Part of a small language model's weights: 5201 steps.
MLP neurons of a small language model. Each row is named by its layer, matrix (down: output weights) and neuron, and shows model dimensions 48-143. Each number is 200 + 30 x the weight over its row's rms, rounded and kept within 0 to 999.
Before each neuron's rows, "fires before" lists the tokens most often just after its 100 highest values on Wikipedia text that the model never trained on.

fires before: " the", " not", " his"
L7.down774,172,156,232,185,211,168,201,213,222,241,209,189,222,180,192,197,172,239,231,213,137,195,232,187,229,204,184,206,270,207,205,223,114,232,213,192,159,217,225,205,149,245,172,137,227,220,230,179,202,221,174,198,287,153,191,229,217,206,198,146,218,205,224,173,202,164,158,142,183,169,191,151,203,183,197,155,138,231,201,172,221,180,186,177,197,186,266,198,205,258,153,220,207,193,223,231

fires before: " the", " to", "e", " a", "ed", "s"
L9.down836,105,155,159,222,222,176,257,201,202,198,248,186,209,212,194,251,197,175,158,184,172,199,181,190,216,216,164,201,243,175,192,170,197,240,223,208,205,192,205,179,201,263,163,194,228,190,245,132,211,180,188,193,232,181,238,174,302,241,226,218,207,185,188,231,212,229,205,219,177,199,201,163,199,232,238,204,224,174,167,204,188,215,226,225,200,147,211,180,153,180,193,212,231,208,209,155

fires before: "ion", "ed", "or", "ing", "ive"
L8.down45,157,215,179,212,186,189,207,195,223,199,235,188,143,214,247,220,227,198,181,232,220,211,222,194,214,188,176,226,184,217,169,191,206,228,207,179,208,219,225,194,211,249,219,206,230,209,196,231,184,223,190,248,185,207,186,218,223,207,200,202,194,221,145,149,197,218,222,182,269,204,172,194,216,295,211,206,170,147,163,195,211,194,186,206,177,216,206,224,159,181,244,159,173,219,180,188

fires before: " the", " to", " a", " in", " that", " his"
L7.down748,155,175,146,203,193,212,228,199,215,246,190,228,159,222,253,209,198,149,207,225,219,223,203,178,158,202,219,165,206,169,246,231,197,210,194,228,169,221,198,207,217,169,217,188,206,200,199,190,181,193,197,178,185,166,190,204,281,233,229,184,217,210,162,154,222,224,227,201,151,192,234,220,205,153,241,209,210,215,202,197,229,206,234,184,206,198,214,190,203,188,180,147,206,171,154,184

fires before: " ", ":", "ight", "o"
L10.down472,230,192,170,184,180,221,209,262,186,201,202,179,200,211,255,235,192,162,162,179,180,182,160,204,225,193,217,229,226,188,167,168,153,231,200,190,188,189,234,211,178,218,189,163,223,200,230,161,167,183,188,242,234,225,204,176,265,176,208,119,233,224,239,268,256,235,245,213,196,152,168,158,176,208,207,200,217,185,247,208,239,189,196,159,257,161,188,218,211,180,179,212,221,200,202,182

fires before: "ed", "ued", "iv", "ing", " with", "s"
L10.down694,159,217,197,218,183,175,246,164,214,209,185,188,197,201,247,214,222,219,208,178,197,176,237,202,196,226,197,186,211,191,204,171,186,191,158,111,205,211,220,139,185,188,170,177,192,195,166,201,149,204,222,215,209,152,242,224,209,184,207,208,180,214,155,183,219,238,179,183,188,155,206,251,206,223,149,216,231,201,170,200,181,196,190,168,163,211,212,225,195,217,184,163,230,250,164,221

fires before: "ed", "s", "ued", "es", "arried"
L9.down63,130,226,202,198,242,196,224,156,129,222,243,162,178,192,172,215,170,166,176,161,196,213,202,192,128,234,238,179,247,190,202,166,194,195,164,181,186,178,146,209,219,229,204,229,207,187,205,160,209,210,186,220,228,156,218,207,245,277,170,189,204,205,192,157,179,229,193,180,180,208,221,158,142,253,242,218,201,205,214,220,211,184,209,201,186,219,179,196,172,225,216,193,207,183,216,161

fires before: " the", "ica", "ie", "ia", " his"
L7.down570,186,240,259,150,246,221,254,150,199,208,158,247,195,194,227,253,157,129,214,200,207,227,204,175,176,133,176,223,228,226,231,184,235,154,241,170,208,215,190,193,219,164,205,171,218,197,220,187,241,187,232,181,220,221,215,154,190,160,214,214,202,188,231,157,245,136,182,178,184,168,236,240,208,211,180,201,175,236,238,186,200,172,227,230,167,198,233,226,261,221,212,189,176,240,171,170

fires before: " by", " as", " in", " to", " and", " with"
L9.down85,205,225,168,171,206,206,174,217,200,193,187,136,233,193,218,219,183,217,185,210,173,170,209,229,202,245,195,201,178,202,272,193,217,140,203,202,220,209,176,182,210,184,190,207,201,188,215,217,129,288,266,172,230,198,173,189,192,233,190,210,221,187,199,184,149,189,199,128,196,164,202,173,184,209,154,239,246,188,219,201,230,194,223,190,196,203,222,198,217,216,202,191,190,147,166,215

fires before: " by", " to", " in", ".", " as"
L9.down912,213,218,214,195,179,182,231,204,235,197,215,211,185,265,219,257,154,238,219,212,145,132,231,258,279,198,200,141,215,257,193,192,189,172,219,178,129,173,228,176,224,219,197,214,234,198,221,181,164,202,205,238,165,219,184,212,205,225,203,160,225,187,191,232,180,162,159,131,234,214,190,209,187,166,180,172,227,166,164,231,159,229,229,181,192,206,214,180,188,253,229,207,200,210,163,187

fires before: " in", " by", " on", " "
L10.down1018,196,174,178,206,194,212,156,212,207,198,239,183,186,179,240,260,201,251,266,243,211,175,195,267,245,251,194,208,172,228,180,152,175,151,196,222,164,182,146,152,198,187,206,167,179,184,213,185,230,212,214,214,211,215,146,172,201,279,246,97,187,187,190,255,205,234,191,161,193,173,192,146,163,201,214,228,214,243,199,227,171,213,210,193,224,234,159,181,187,181,273,179,160,141,200,175

fires before: "ed", "ion", "ition", "ial", "el", "hed"
L6.down345,161,204,205,164,250,146,192,183,208,160,260,196,180,229,198,214,168,206,231,171,160,267,232,203,195,217,180,230,190,193,263,183,192,198,210,143,167,207,251,178,189,214,203,227,192,187,210,196,197,176,199,222,224,205,199,235,232,199,189,198,226,180,167,173,256,204,202,118,192,236,180,148,264,217,211,162,171,164,196,174,176,236,164,179,201,234,227,221,159,235,233,192,221,222,131,168

fires before: " a", ":", " ", "u", " an", "ity"
L3.down793,198,197,189,205,146,204,229,238,196,217,227,192,193,239,241,246,188,200,154,182,229,197,221,161,196,145,235,187,167,181,170,239,206,237,222,197,153,197,192,190,250,229,221,218,206,211,187,196,209,229,181,185,149,230,220,193,193,173,213,166,226,224,183,187,191,233,213,273,260,192,158,204,179,246,281,175,253,201,217,183,219,222,214,175,258,228,224,172,212,192,193,185,220,198,205,197